config = dict(
    n_layer=16,
    d_model=160,
    n_head=4,
    n_kv_head=1,
    head_dim=32,
    d_mlp=640,
    vocab_size=32000,
    activation='silu',
    norm='layernorm',
    norm_place='pre',
    norm_eps=1e-05,
    positions='rope',
    rope_base=10000.0,
    rope_fraction=1.0,
    qk_norm=False,
    attn_scale=0.177,
    bias='none',
    tie_embeddings=True,
    parallel_block=True,
    init='uniform',
    init_std_qkv=0.0333,
    init_std_o=0.00658,
    init_std_up=0.0333,
    init_std_down=0.00294,
    optimizer='adamw',
    lr=0.0018,
    lr_mult_up=0.951,
    beta1=0.95,
    beta2=0.99,
    lr_head=0.0053,
    grad_clip=1.0,
    warmup_steps=596,
    schedule='wsd',
    decay_fraction=1.0,
    decay_shape='linear',
    final_lr_fraction=0.0,
    batch_tokens=[16384, 32768, 49152],
    seq_len=1024,
    doc_mask=True,
    z_loss=1e-05,
    train_tokens=183500000,
    steps=5937,
    dataset='wikipedia_en',
)
MLP neurons of a small language model. Each row is named by its layer, matrix (up: input weights) and neuron, and shows model dimensions 0-159. Each number is 500 + 40 x the weight over its row's rms, rounded and kept within 0 to 999. Numbers have three digits each.
Before each neuron's rows, "fires in" lists the words (lower case) most often at its 100 highest values on Wikipedia text that the model never trained on.

fires in: "also", "between", "among"
L4.up627:530444428494511507434488475483477535451532495583541478509528539535513504489494460557475466578542406448552560513516532498532545454491483520495527497422468520497477438522478565488452529444495424425518457483470444553469475529540512561498496521462570465492556500494574485584472537526537539544428485474511559497478504503563453533452470433503503410464474552527534551514494481517496503519548478550470474504407501521455487483494546492501498516508508442522518472519445621585547493474531479

fires in: "he", "as", "of", "born"
L5.up66:466507565500523495504519554484535462438476542538573488569539536502467523515554475512485432549543424577565437527501561479538513544456516522520511573451459522518490402516471533497467537454477466539482582530462527512522476483508523490514479512454546512505488482536494505555499510480491518559438580542488615538454536462495469537452536474543491530520477493492522516503469610492487611474510520543543503499508546548448468449384513552467433519506493478544585509475503499538539503499495480

fires in: "to", "also", "supporting"
L7.up214:498419487438504478534473434541529464483503468484483542451526482544497470503447475469537514515512480483561562444523511504537545476550465507528540496470502514497472521424464548579497466533393500454519430520520539480521488490511542485543477566489532454492481598474533517512552532445511532527429502485522474531471508520514468577496507428474498434568512547533476517432552540471510495534510474474498492600502491433508471534502506459530489528566551507599504554605532506585517526485614485

fires in: "of", "on", "with", "following", "after"
L6.up290:514494538483559552485535485561475457569500524549485580607502513588461509602457494425550478478504551427494480473485520528497515512475421491525501477513494480514473491502488555525555459544509503487463503515450469469492475513482484551465521405492505533505492519472496453559518500487532543448491527503494501536456512525574577531487545555441474501570534444520456533505513437570482473530568508532542443491498483483471370403472440525448534525539469466498449484554460489456435493477470518

fires in: "a", "the", "for"
L3.up543:540438460462549516542478512455497566571567525458514474500504532508510556466413547478519426545508567412488473481532507454531494488447470509444531487556461491513493541457515580481483469498505503554497474475480477533458534554423482525476454429475532497512456462475526491571506432441424545480444483490518583464474542447415534415505506469507506509463483513562496484541495501454485492491556470523615534496500507478548511500523513514455523507494439481502534493585490531514596523441517427

fires in: "also", "by", "of", "to", "later"
L4.up567:499505517551539530469526468464499437534463488462570497486529501499477504488474513511433508476542522471603603522558378465461492487446460510434586488495495489549437541499484520534475491495487495455563393459495472501505499516443459525499534524558465425480496564550529495496483530501500483466531436485451436480562471511521511418433441517503510589506516486475544550491500525479478463462443503452545449508438519417484491456462470511545485506537480455479496495459411515567508526486475429

fires in: "by", "to", "following", "before", "however"
L4.up170:505490422526490571466495552514544497489489513536461523480502499574485495472474456566537510480559477560533588577581426477477504487495482503511550470446511479558575533528538511505504486448549497437563460462506550523523479515480504546558513533484550469491385587529482496556495502464577496491521429524443460501546562535505444492462511458539514506433492460511523547491501478531587468480450453474525549479425479441550517500459522541503506451567492414470505582480515547531497489469515462

fires in: "it", "of", "two", "in", "another", "the"
L5.up129:528464517490552443541506430486479487525483501504524555483446486521479496518471511436451538535438518507479626411531465480482449498494514526532496541574536474505489507488437454526475491546589528551401390501489553514492498481477452417536498431500439454524463491459504393446465500483505530525482528454543457478508489526566541450471444481511464556557512468494514447474513581463447546524473519490526500518498469428485504472523463444502531480503447534509570484526543518587470484527515537

fires in: "by", "at", "for", "in", "with"
L6.up115:583516452540500505563536476525548511517514511518515480516492531423525484514422476498524433454505501493458444534525557461462594556406522439438445465520508456498456519542483509496431441491518523510465469470490497605500476532478497496476527487498506451594479510457474555537511497447488502517499441455555577485519535544439517489476403524472529510486472580573509490538497545429493461517583499537583506538447528445498486537507476480580503472473534474499496494504474472474445525475505399

fires in: "of", "in", "season", "to"
L5.up582:478515521526471559511501491538530527533500459468478435504530491571430515494546515548551511470486538539465511580516416436513487449535472502526537429514548458569483399525505574520505512512536540535518496527521441476520480481464524515541556487650500483478510549566499560508480522475504553496532479528534461472509434461444568500554493477510453451480516506481528468524472557542485449449458498490500549484492534549516429524489443449556512535566525470433549513534453481519452509601560456

fires in: "to", "population", "at", "of"
L3.up118:474504605466462471530450507465504505460516617536488500524470475499491503439481473486544525429513527537516548531540478505511431496483517462544485493449621405532471485502554515558545502518536490536437550493540571561499457488479467489463520466540486523489415459489476499491497475466556545480510479526492527437512575539535475433523482631507517491526503455520539436505544451478552489423488498453441568530439506511566471525512487510498571408472481474474495553500518522525507494525481465

fires in: "to", "american", "of", "my"
L4.up489:558511540517450540473516573491542453561508577494550604537443526475460508556445519524444481455503517401497542544518524515540531492406526518514456396575469473461556475492536532507525461493504525490500490430487450502465474534485454558586524499503452535546414507538543429516487477508407483517458516469504503511494485586489516536500453496484532500534490556565510485509510509466510465450502462548538529513461454465487430531499483514422433497527413517534464495561539512495506512511468451

fires in: "on", "4", "of", "year", "8"
L11.up3:502516467504450524533471530393517517424395567560509524501481477483522483562513498456430611515461508499481561463508474482495488498509499478482473524494498436510534527497479570514543460533494518494467497413499533552491507448521525445521466475479456481525462491553502561473473458436447514602508537499538470508509501492543476526520562474510428587539434500508469508442552425487491442541464476550508532535480490424501581483586528531501514481473491488591527453442492499564470432500528527

fires in: "for", "in", "of", "the"
L4.up309:525481503484487499565535443494482563497557512489495407499465570449593573487490541490542436513499466524477470473534535474506545535464507448428495509585466446506480508525449532476469488500550513553466445507485494617484496512441611497499522488539485524523506522421478551432525502454445520470470395486484561462478563496483529501412457438513502489446454569543494532520492504472513486524486474547559508595468464469560478456489507469537529529569479449489531484539449490496518504465491485

fires in: "to", "and", "he"
L13.up198:515527496509492511483553468531549491470500509529490462554516525510531521498506521476480455502547488524474517443442491524531547500587515562539412444502512458527457545521491499440498517504466535535533479453440519474481480528543478481528482498448458523514468514402557522457361500524532487503457495458499473476505504563486484404425471529397581519436507532531586566457521499426442526508429551514545508511503556507517455559485510446487522510476493572500530511573524459460473540493396508

fires in: "to", "must", "will"
L13.up175:547524461483510499499540518549562469580522480525515475471513486462551477514449538470547447509464489544516465484458510496562533523441518517491463474495546399452491505572531552497477540452509518575534475420453557553500450444510493435542474508488540494552479509550514530486480508621448512509552505519492542492575509501492516546490427527513617500478466486515532477435508515474429541461520527511538520554449519450420449584501479464531520403418466495466505526525445481476493483441480507

fires in: "it", "for", "of", "also", "chart"
L6.up195:537533547426591405524520462533495499458507501538508558487504532424477478477497511512406482545528525494569590422481559526444471478522479512452537511444471468504536473431464497546547453477497492507531389477515570506485532438515462452525495486545497486501499528442460549396489482497510514434471522459547493502510546519477449489537508567485468519524483511511500440430421491510497557458462469530505502501456505439509438439508506472407444470479551466497509516492506579463502472537437472

fires in: "however", "result", "born", "there", "died", "that"
L11.up136:528495475521549578482537402523463515526436486454538475388522496482613522535488492557498509534544556447520500475453482579522552532454486452523488486491469476528549488514512451505550549480529500501519494502546505516531463554531549562475510443504440516462490551516468514494580466505480565516428497495491459583495549533469492537550485535501471527501541501583502541489501429524477455496593527469567493554520515395413517497428472505537462468532522504563444516561479473490531458484501516

fires in: "as", "s"
L12.up544:541481495460494529492490501425487471456550497567539494440527547484519466529492466520427534525502507522475498525551491534549489541493528530504454528533554470519510492493473531489502527465566462468439524504480536548487453480515366509488496580488502507537575531426537593475467449497419430490519548503500610424492457447553501478431462539487504454512472453474498475462475472505543535499535458508477534532505500461451546506554527482475477526467491436454555467581532617488525487461497594

fires in: "at", "with", "is"
L11.up290:453525544557504439531546562500467520449507540529575413516536569494425557504578445467414474505486486495505503533580512471430459526500485511481545535490520449518491519492487525540502537449466530521493501501484508525461471495505506487495503482506473545522472476542514526525451479539497450546542569584497526392556519417524504482465471471515478531589470486476504558337483450479506505492473470517548541443534490521512465499526499465512489519461479412525569472490475581503460522574486507

fires in: "in", "to", "at", "into"
L7.up579:612492505509553498583507463476548530509524502535496481538449459501562438531431493523496437456508550473491468476479483429533522549420529538464444461524579421473455496500515540494464514455525562520497423456489543523512439530465482485450471468416554473477558505461497527493506453495465511470511443466507569492530562469438543476429487481480532512502471509579519460500492489439491521554572517525579532506514523450429474585536523498551536438460499440491526504514511430460487483500458442

fires in: "for", "at"
L6.up429:579486475509490495603489450460508569558504465536479456549525556389553510504421520511544430478521508507521406504479565429484534503429485467411446481533518474518475516545481509497487452543495531537456468450487474535459491513472474512483499474489542456573499478495488546439460540477497512521491460494518529507599506562462494486424451498537507505521465545546569523524475550540466497492567486507591453476531549461487461467539450478521515498445579437445526500531478448473493542532556490

fires in: "at", "as", "with", "has", "also"
L12.up95:457502500505483510522508578514537505487489474535544447520459543467515498569538507457414491484416512569544562497575499403435478483515504541519534478507525467537507492501506489535496556474535489565494475530429477550515480461497458455525545440553474551554448494565537469577471455460527445437480497519489538483509533527530527459478429425544465542569457456457442559368497497516494522491513493551528585476572511521497463443514540507490473494487500455499585491490498571538523485543468496

fires in: "has", "to", "of"
L4.up317:528489550565439471518485513541487495510521499491523514550445537504536472478542453568573502497445467460522541487489485564558396507407486499539513529505587485541548486503533506471497478356507536496438498391456535529518543524485463481445487518495455419528487442517555508637540510532532523450509528532489535489500520504554452492483466517489508548536471505539493551477461490484540496491556493536451495575478472477517502514538617567514496514512510467461475529458506567488525488504507549

fires in: "may", "2", "july", "april", "september", "august"
L9.up398:536510456423555514532512408486513549463570512492530506513523503463512481475517573415491533575482487469518523474511578484464511560457442589527484499564495464475546556504483532468465513460474424498508487496507487592526424481479488497483495482483452494549564400491574448520495556376500505499477488557487456455494543503499521545486468560446559511483440504502470528498456486538470497467549464498572475506474508481542515548507514515506536582487489466464550567468480448559469486477409488

fires in: "by", "to", "of"
L3.up281:507455435504564530579530442519527533492628510488554432485489500403557517467483580444507406530473496487500423550498500445536545481465513430490462468504438436525476524464482553494486497475542504560570418423535476559482508501462519497556504513475480526545488434518476553447481481451461514470483456484509570478496542534518493465425484479463487528439508506547550462498433530468501464559526493541541471553435557513543544508460511500553505510485525471475479494577491547535508493466513494

fires in: "for", "with", "at", "by"
L6.up108:511471450479490452563540529518487552515482473485562458546482543493529502467426530469498436489480501483499405474469510476523566480519506446454418499581491458540525517493422500539496522451506512535546502453531494541475501496432501511494470507502555445451445506475507492439504427469489529496462502476525583486620497556501500488449528476496537455503507524540546452533470478389523485558547497517596525521537525531574494536564550523418517529416499474464518488560468431457544545493471447

fires in: "of", "on", "also", "aged", "with"
L6.up59:521500502491587594503513422537476474597521542567502531591486517599462524570507497498519496450504554514540501519486462507471482503452456513483502500541486498513461500509504544501523437549512552494402509521486470448496487488494503591486527423480506478498497534418508503539519509509496536507485536477480477510506514517559552515475519549516474522546490490518441522504500450644504476474524536535537464524491453474518390405519437502438514506561439489485441487554433529463416477522473505

fires in: "it", "to", "c", "but", "which"
L11.up175:498472524392524566483480490450532484466465579498526564451422466487558464534433540524470560473478550523491525409475483495523499511502574542569443498431483537515430498524504479508490486556565437514444536494516501479494478461498527473535502480472483491497508500522516473543542499478506513489367507465513468584468481601560499480478502518506459541488486459531498383520525481497452441503555455502493466577515550431489510496563483529477484475459531520513490461578500464559557461557513516

fires in: "of", "to"
L3.up245:456559487445504562523422542481466481447455559539551501533370526538508474517403497487496535514450531530489545511497527485497464483508565474506462502434594498562467532464584527478510554514443480453509481537486456533496452485543518553468475473450542498508497455601513455584513469503547523520462495505510497544512550514573478539414494488544556536504465489509503520499501477452483444451525502557432491548449493516454424544484554483448567519552491493569515497536450504515493463487441476

fires in: "a", "la"
L6.up616:550487526399524487519445361468517513527527537501489461414497499456485515535510530475545458515547499438555509476514490450471488538455537553463495472530493432477441513495505577493444480507504571523438437519479539551520505609476511500485569437489492549481519523459504502501504513457479483478502492439429516464482517487465503406446482465502524538510429535629499517516469539522512461557452509577480535570540539478500504512474542532475556483453456489488545506573461531529467500469471468

fires in: "to", "he", "of", "in", "and", "be"
L3.up594:448529540493480555568511498502529533472506510502543500543553508532432505404532532495459440555493489505497506491542510419494476470587531470539521479497524502511442458473501555533485469488501472441504456578447487508566436465490474465567517480522491478486440506478488463505434555536583534478493492477576460435476549487476506469467503444549483473476463513486537481462447484493489457406434483493468516496487520558451389503437473429431470473615466448491538491555486524544452554545523475

fires in: "a"
L11.up101:535500472387535524554457445443458516509591513449544533480499474481550546528520544492533444537475509444517483439497513416443536534465543492514477398596521402467476522472510557468515513460496530561497477532475476536568485479445520578466454484447517510452498481485535513588534481457461522456497484494487529448558551506476483425481508461441527516521439527601539496547519501474499464492463487519536553491556524446451506526504491509522528510481471506472495524529443520506413472514433449

fires in: "they", "has", "have", "to", "would", "it"
L4.up522:590482528490561476540548511570522535531530452610536499556532504520517484516520491401487525499585499479424510540503485454563473501515444480497489530490494509483494534535494552436512553519487491518459485476488502561507446520417471523529590459407477489473476454497524499458503538450469450416463475448484544530527517495470550551431484534512550509440472522546444540489411485471501477552561496488562554553473534525560531481529480459452513479479457515441494499569429523505535437459479468

fires in: "also", "the", "previously", "operated"
L12.up463:575455428511457468478475510589512472569586501547468500425467493518505554471536547555466521467467524449508532528470572513449521454498465499509529486490494438514500481441528518582551486473567425423434490553547527514469444481492472499505464524477496501459467500450531572499423469565525488415568386478462487471467534478455482548526515512474515483531487512528500564484533453557537487484428501467555558494451499547489441529503566492508460516487524448470489467511476587490542524457506505

fires in: "they", "will", "must", "we", "would"
L5.up164:562486423501494507535512498539460608462532532523463576521572510478521464482523547485451524459575478538499534437507514479521473433500502524440439448482496550537492521586456566511515506554472522508435421532384495513521432501469502495487493450498552489440495446479570516506426505515524546478509537461462542446548523476623481532489497531470545491508400523458477486542467519515494507487541500434470493482544520475480510510502490491520501527427461552468469492486580477563504436458454494

fires in: "also", "votes", "however", "for", "as"
L5.up490:491464547480513517539476462451499497441514494496518543556536507446511484446472552525433494558474498449546554496502508505527505457495512501498521493522515494424436542549497494508576489560446479511462383494467474537550493456529450541510581494579504507495424549479514535448455531474526479413505427485529445439475600558488421499542489506512498516423522503517550446458510572507554448493465486480476459521487490442511545460579561535453513384529488505525449494518523534553493528480523533

fires in: "he", "she", "to"
L4.up547:456592612460453490524497495470602496433500512492582553501499513525459449503487472508558452533434535530497479555518560471555441490513514489543532521483549526519447518482492590515476520431493485474528540601429491480511440495461436473474469475457504531491521574501548453552520518519538478502471519478429610523486473437475513552502466458477498484588474475472539429478485574486511480504504521544440472497527491569512457498494522425480537539511547497507546510546469494479519467563505536

fires in: "also", "they", "previously", "in"
L3.up28:554488435501445483509485502506502521552475461578537527535550497464522491475480548459516452482420471496503576439524468483502467495492457483506527470500444570458416453421468522529444486464492442498430506537481625507511493434488442475484479500463468562485555486441567566539470484566477500508444441522488521496443519523493522440488528465485497451452499568527487454468535487473493450540476562426436500537510529536488457514517597496458501516486547598452493449494522574456526545494518497

fires in: "which", "that", "who"
L11.up585:554489511403487521508526472495549496516504481492575445489527525507500516527569504516474484465410533481499505500550541524495516432490489494537528540502578429601540454484527528522528535532535506565482519556532542581525384532510498532538537442484470505512473473485536514507510482538530546566467524528552492519484498429527493430529481477516514503559474515552506563457494456507480421500543506561501526492493445475427430548552485461417444468461523503482497420592440536502430451543488539

fires in: "of", "on", "also", "released"
L6.up216:492514450483537575522538471608504505555410525572516498615490517631495493599528504490545450451512551462533500519469538510457511508508459493520447515528539498491477506485539523519515433484504536484406558524497437457481485511513509541452505421445491458543511505406511503572537504471480481468509504506510498516505488487553520546507528438517458511591473477470431537500467460531515499516548566510534489534493438519500454380463450462501538482499492510543469519521458435512510524510491546

fires in: "not", "of", "ii", "this", "1"
L3.up552:540481418429493426558503495515523495486465564491496498494525493508478504547461439492443529579494515561481483505520431494479467484496492509485515511503576467548458455440511552615571501536494525551451415569506496539612475535471472527531465467492456520513459461507484485408497509528508468528523491520507477462545490487559570467548464525517490538495488467495517475409603539471552468441495463514508474489514516444530497554438463438508566574453513524507547514502479493524426521501431451

fires in: "also", "as", "karabük", "later"
L5.up535:490486425508481535453530527481511532354506539500525461491564515485509499476482521588488451544450507379512479558515557421464547472557505514497533509426482505470454479564486533504511542517499447495478452526477393544527456476506507558514538501461510532483495511524549469491454530459531468438457450470509457498520543487495419474518459434493494516486468550509572463437536402575540463523465483515540487487482505474507459513524550426490545430510497459520557483523465527531521486580496511

fires in: "however", "result", "such", "genus", "too", "synonyms"
L11.up572:513457488490570545498574441567485495537453418386536446513493466567541533490465541538522493448481541413570451496490560535503495510488528471538482462499410461516489530516474421501545507529506450478474512487520506467548445559500506484530466428466454518487532485515439487497507506563556546436443491514504481572525478496453471588525483500432461457513540524561502509466490478500496506472518580417480426511520518516463454471478474531565534489497535518545428509586541533442503528497460528

fires in: "a", "the", "this", "one", "each", "1"
L5.up627:490512482461530509525557410454480527477460485488493484528530515494473489474500531484522444467516485504517539475490487445523492480509512560455517476559518392469484499460545514505453525495485476479473544499552491491532518498473472568507509431470488449491527459468490561528508511516445498448545493530586491549473577539550471455463495450546559520420405441576501467539518494419523480482429503579610572516519491424554552454520555525598499542488399503488501510589514497488518481461497498

fires in: "who", "they", "team"
L9.up47:571487526443557453534531515488497509540583465577454514490541487533502540528508471500502507507516514433527481497491496434536525490508463503497512512515483519476512536498482528438504555506504529483492419489466503563483486561437428529562490460409514474485469445534598492605483454489459534427512501481547607502474527530544544513503494443507520594403502542492523473500457507515454476496482495483513514534518535444504514500503483470451470457544535505385429503488360531510536476499552496

fires in: "to", "of", "from", "with", "by"
L9.up620:496568479553491519515503464535578479532562522569544494503505464517466448577475489472505506424502493476442512468495527497492591485498605545452515451468496455493466520557499521553511466408501513515488488495451485488503489532509462545585435470495489559533530505461492504511483488429457508539530474422527474473451571521471545491483497493389577517521508486492479451561534486406545404436508527570509517450513495530440444538469508497493520481536390508467543517532462524559509494485499462

fires in: "at", "on"
L7.up293:479510579515411507508435519478470511494413457546529460488524493468531489565488478447501510452492496491465450479503465468489470524494441486516420532477533451543513458494564435555477478492404531553463510410496477561527437504476506509499522448506403468522404421524524555529535505492433501499547546539511503415510513474555497438499514485480486553525466457442453517499488397450530415501483451528463514542469461478505546531529539532534485475514431466495526528456525475429441477458506509

fires in: "at", "by", "of", "for"
L3.up402:509491477540457464558495481483495551473589447543571486503412582449530496516471524510511412492528568493478509516438437556495620510484509454489455488515413470523470526497473545488533501435482532523502491488433516504501405548472489492551519434450499539599475524450506524544491514439460537523429460415515520506572489559462453479462493490507539497495461521524559464515490518427511477538520507559510552520481521519535510514480518507496534558466479427447557449515484506482464536488538421

fires in: "to", "must", "will"
L3.up184:450459573559441566539408437560488505463480472541532541465483494500497417524489496490521490504514500522506564489566502495543514497512458510532508503483464569483500549540477521526442466450532501481541487500476469508545553469470512479519525493557565408504479521493566496548544536515478520498456512493536428501434440515434527459469508398483452447513507476490511455530500527463515465571500460515493435558520506471510569499566516526507479463587544546468472518569525409461449510585600539

fires in: "to"
L5.up473:561505417473480444478490526447536468391499546578569519448460487478539461522492503497462501548426518491516514418487512495515486489502505521506484573500588494506457468511529535478507505576557486540474466547517503570478484538537474482469473463421466502503471450410552457531512525457526509487448479448509528490504494517601497466492426500485503513442478428527559462461537484459514395487559428549477453578497491479504506543498536450447540471487464568542552484530518538493477440520501559

fires in: "of", "away", "him", "he", "to"
L4.up540:540522505572495461484536501531526504537490523522553500529526567400471522467526504534461482518433459441599518543525478454490480537450521538468628487493490531526434466532460552483484565482535535589466495489463498517515483479487417515484483523446416522486522498535522530605463512510542527548489555471455576548513532453521505461486490434521505574442489541505541560418539471503472529483502506470532581505551518531485487477381530466518487507546498507493536489535483520498540523576497477

fires in: "he"
L6.up34:494551539471515487519536503478610511402537545491557521545495580479475482485494489546522464464542503497538509530518518468477472492530511513500507500468551488549437475531518573437451547470571621530505600503456506524495494484483488445519501463471515496544483493555503474488479472464533502485447480432430506563510494484520422519532554444506463529519442489497517507487511526503461464454467445577436534496529481552510466434507476473448467479583482506488512546443405470544513437612447476

fires in: "by", "for", "of"
L3.up70:521434454516568494556523500450511479558525471434559435530441535427500582495458478436537417512458488488570423551471415459525594538503455456505464493479437430517505502488496507495458482503550521530524516499554489541495511547439493488547461461507520486509502501455486537505476491414470464458459419462513548483485525592439509405519461483495532510479475559548518434523476525465474526520551476568514550541487501496551497490527575507472563513508447493461515477579485539475482520486496454

fires in: "of", "to", "helped", "while", "later"
L4.up244:528484477482478476504528460431537481467489492430558475477509454485512456495468487501556540436507537460534542545478496497508467451512461500506460484543568447551450465487517540537450486582521474530453487485486470540531477536472380535488504471459412527497473484468576502463502485475530485523525420457441496481528484473578476443503458517470513593538509479499505533397524525469503452441492495510450494532474456477495524536536510330516541452449475433514449477474446506573501503442486469

fires in: "at", "to"
L3.up415:515525526503464423455503568490540470495501593489549517476457499536533470443527521468556516508450489547518551514569493487483477511468511460537489540471549579533429519509546574433547526501569509466465525480574584462579493448466480528534490495508547507504458462454504496538503498504536536495510499548424496530490520535553510462503467497533532498382466476499507499533568508477562515495541525465450523550522570568578496577549475492493534415499506450470509504563526557454466517596554529

fires in: "had", "which", "s", "having", "office"
L11.up236:510453511448523526482507478553510551518547496536513487513510521536572575495536500503491509468511498446546527435456499523499558471505500507499513484466494487516513474516578450562495479540498415509468491494542475529489483543524528524536523491592522528471594501526570557528543498501538544500415444457549440454460563571536477496495556541537542485577526539582493541501530464500466479556489487482531516498478555432453417569534503504534399458484506457577489425547433528564542572464521474

fires in: "he", "she", "of"
L4.up550:539521568456518451467535431497520547489527500475481508548507536588461515512518525552522426522541543546499510548520448458491499462491518505496544474467551496533459505501553491521476514510516526562557514524472482542467444458490469513566512453477465511531568503558479484549541503513598534476461527439471531518532511479586510462522503493509504454606470497518553475510462515510477548443514448520431539492510507562499393509451437391496495500544504481493601458530403599543517510538456487

fires in: "they", "i", "you", "irc"
L11.up595:532521497490514518526530502523460480608587475591536468530495494528540466510465504595472510502521578467557507438500491397580546467488515540436503515554510536473493515490506522506439569448508557523473514523386521509515462563462512457514446437433539509491465496425565525446504467465519531427489437469514533461492605466490454454476570510479496517455436498504475516490499443483487512504555534502459509518527506470465576509509538520534545504470452499469462503480440482517471538445518447

fires in: "for", "became", "was", "in", "at", "with"
L6.up238:630466485521581510597478489449544527551531559529507408523432506432571481499467532522542408453532487513489467532505491440517525585482478494465440435502528474485485518516494439501437473499510535478454422464509489553483457521464475549452482499453515462543486527556522566482518500469476498490511431465545536493585497499400514511489423521476491493502472509578527503501515539449470493523577549529506514497509510494508452521521492497503462412488500446451551486521535451503466497488445429

fires in: "of", "although", "to", "his", "him"
L4.up139:557468479481522460464503442413540523495496533506569496516491516466525486438495519586454469478532478463570581508474504530547450489459516521502523507507538487539435487587461502500495518510526497473451491453411479536526515555523363544484519456427468540502468497497522509526503487472583493477462434494393526526499525538526432469489423500505461525477522519557555480424544474518547450435531486501496496506417446504492555473476528538483536444480494536523428497493484537618519491514503473

fires in: "as", "s"
L13.up474:525485546427546486504524479443519498425531546447591520476539525525465564499438469504455523463516526496480484495516486534514503538468554518523516522494467525496491499546434557466544539505483459494555571553548508482497455489505432459511433484527498519529537467460451550518486484543485383510492560513430550442486432494578559525506523575406473475534470444508467525477534497512444494544542485529485481554528541509493487524572467561489506613458490486504486462492491581467503391509514559

fires in: "it", "also", "ii", "year", "of", "war"
L3.up363:484470341490534409494489506493496478493461493518431475560413499413477529541537490477436510489473503540568554484541498480450512486495485574455521510522434481483473476519463519547559516510494575563482462450505573531513534469494510469549503450452412512506463524500481470389478495485472483539533512470483536555477476490523503483515508456508475535437525463485474507446478496516446483545466573471518553481538461410501510441479477480510449519496524543468553465517548459490426546409462499

fires in: "may", "march", "april", "october", "december"
L11.up500:502557468482505556539488405418485457470500545532521504499543518476485442496548536452509521552464520561516456492492591513543465520491494539490489454483555459497459528504480490482459568498511501522500612457513548489526460482543522526515497521544442432512524455496499509446429609513550476481472433501499439471469559630484498462447491531463548474478483495488485558532450499477476554489509510566581442475570521460481486507459527478565526563462571426479515524474489543485452510443516471

fires in: "they", "must", "help"
L5.up348:545471506486485480525585526547472504492550485558494598550501496497515464472481513535409515481519509486513543474478510420549583439513564488432448459513475508539549490535490544521446527467445488515512488501470497551529387509432478470490460450491556491460475502504534499489479489537395537462488489492506556477571519467586500517519474505423539548468527516503559523545449431465486460480556432464540575462553544505505472498508501449504518506435424545457424499539514464474515510416522527

fires in: "november", "december", "october", "may", "subject", "june"
L11.up237:553580537468446498578480486500551475490574577522460510467458512501517487527512546490463526545416444469484494467511549474531470547548584565435502448452544477490498511432461457421449594447539479504500524387450516549498469476472512486459513508482504481501524488486519528501504497530464477515489475532470471513491504586524505531507466467464522510417583446473558519549483495471468505492382503549543493528548451544455439530401470478549527462499531431479471485481474497546472499478483497

fires in: "and", "it", "what", "who", "he"
L5.up156:553476564512407495493509450528468488481492415526494544500454477511463526556470482413487496493486577481532537526493481501572512454543559531517493513481489410485513521542514566453477533546482532533470470484468512526538473547480511509527510461435505482500553480444465491465500483493535475469528461453462520532490486548534546540451447519435575533452521502573542470490482503509460523522386468464645507541499500520441475452494550443467484493451440527570489504511531569494567489439572556

fires in: "a", "borderline"
L3.up226:488508488401600521472533380439514505481531536459494495462515518493541480489546547471517497548478473536543515469523535440494512521462503547485560440589560418481521537543476520485517519413572529564420471520469509519504512529464565510484475504521436486514499485466546489545511479454452446501475494494475515419460579513461597466544538444470542499448431545531510481509482432435485485440446500495525506501523494496458529516519546485503555552501498533492509547579449529514561520442506460